python train.py --d_model=448 --norm_eps=1e-05 --rope_base=10000.0 --parallel_block=false --init_std_qkv=0.0155 --init_std_o=0.0 --lr=0.015 --lr_mult_o=2.0 --lr_head=0.00636 --warmup_steps=200 --batch_tokens=65536 --doc_mask=false --dataset="wikipedia_en"
MLP neurons of a small language model. Each row is named by its layer, matrix (down: output weights) and neuron, and shows model dimensions 288-383. Each number is 128 + 24 x the weight over its row's rms, rounded and kept within 0 to 255. Numbers have three digits each. A neuron's up and down rows have the sign that makes its largest values positive.
After each neuron's rows, "fires before" lists the tokens most often just after its 100 highest values on Wikipedia text that the model never trained on.

L2.down1040:103141133129175115114129143106133123132155116156139139127116092131122076120134120132127116138121143141132144154102146141111134064167114142094112127129122106110144146134109149125126182120156136140167119108127118105179141120115090115116101128103138103151082113119157187121125164166143112148
fires before: "d", "y", "ong", "k", "ies"

L5.down73:157122165108151059113116131106122111117165147112134111144116120102142136119121110132158154089101107141131114131093122118121173128147116112153097152120173129178114126104122144169133132122136148132146118126138133089159101171112092161156118129155159171108142090153115150161136145090132164085
fires before: "ed", "ing", "red", "ment", "d"

L5.down182:101111115139094102117116088141131123179102155159121122134082167133118169120163146115099168087119159148153084109105084146120104125104128143164103126138150092165080099151127155137140097155089103100099130117167089118132098145126116135139106111129153133106119165119161104108155127073147159098
fires before: "e", "n", "ish", "el", "y", "se"

L2.down910:162093091140121125130139088125147147104127116122143132139155150128080110144064196124137132117152155114159098121147144171131144135153133107174104131134123127170140147108121131149126143115152149077154143120138137113119125144131158118117104118135096148116156105133092173106113154144148142152
fires before: "ct", "ist", "ction", "ron", "us"

L4.down41:122113118113094158159113111169117119142118127093152160099147112091138142075105125074118134124124143131121130128130086136108108140126100146111120150112134103099144148158066153120095146124124160119118137122108135127105173120137155076139167135123134168058128136082113109152122186094132118146
fires before: "n", "d", "k", "in", "o", "ck"

L5.down702:137134148146189135130110098163106155132140123090108140148098127147163160107150153123089135169147136144122140153098145110113117124148096163077129169121094094116124130142119115165156130132138145134146151141094131073135120189126122117119138166110137150169126116082149111143099088055140117107
fires before: "en", "y", "er", "o", "in", "ick"

L4.down549:140135145136112120174093098102111111126135138129156153097081123148127144099150159121140099103116141147200062158118129093152104106114143132154118149144119098129123144102114151177123130123124164130149100184114148179133145127114096102117131113135149071154159130093152117119121114121117176131
fires before: "al", "le", "ute", "it", "ive"

L2.down1170:143089149098150122153118090123141091125143131104129118134134125149148130144106109122081109147101127154107112124113145131145118126098143154094122158144103114163140133114114118136107124144133120125123072142140111124151122130116150096115111169136148148141135128162178107095161134099084125109
fires before: " 19", "ed", "ing", "gin"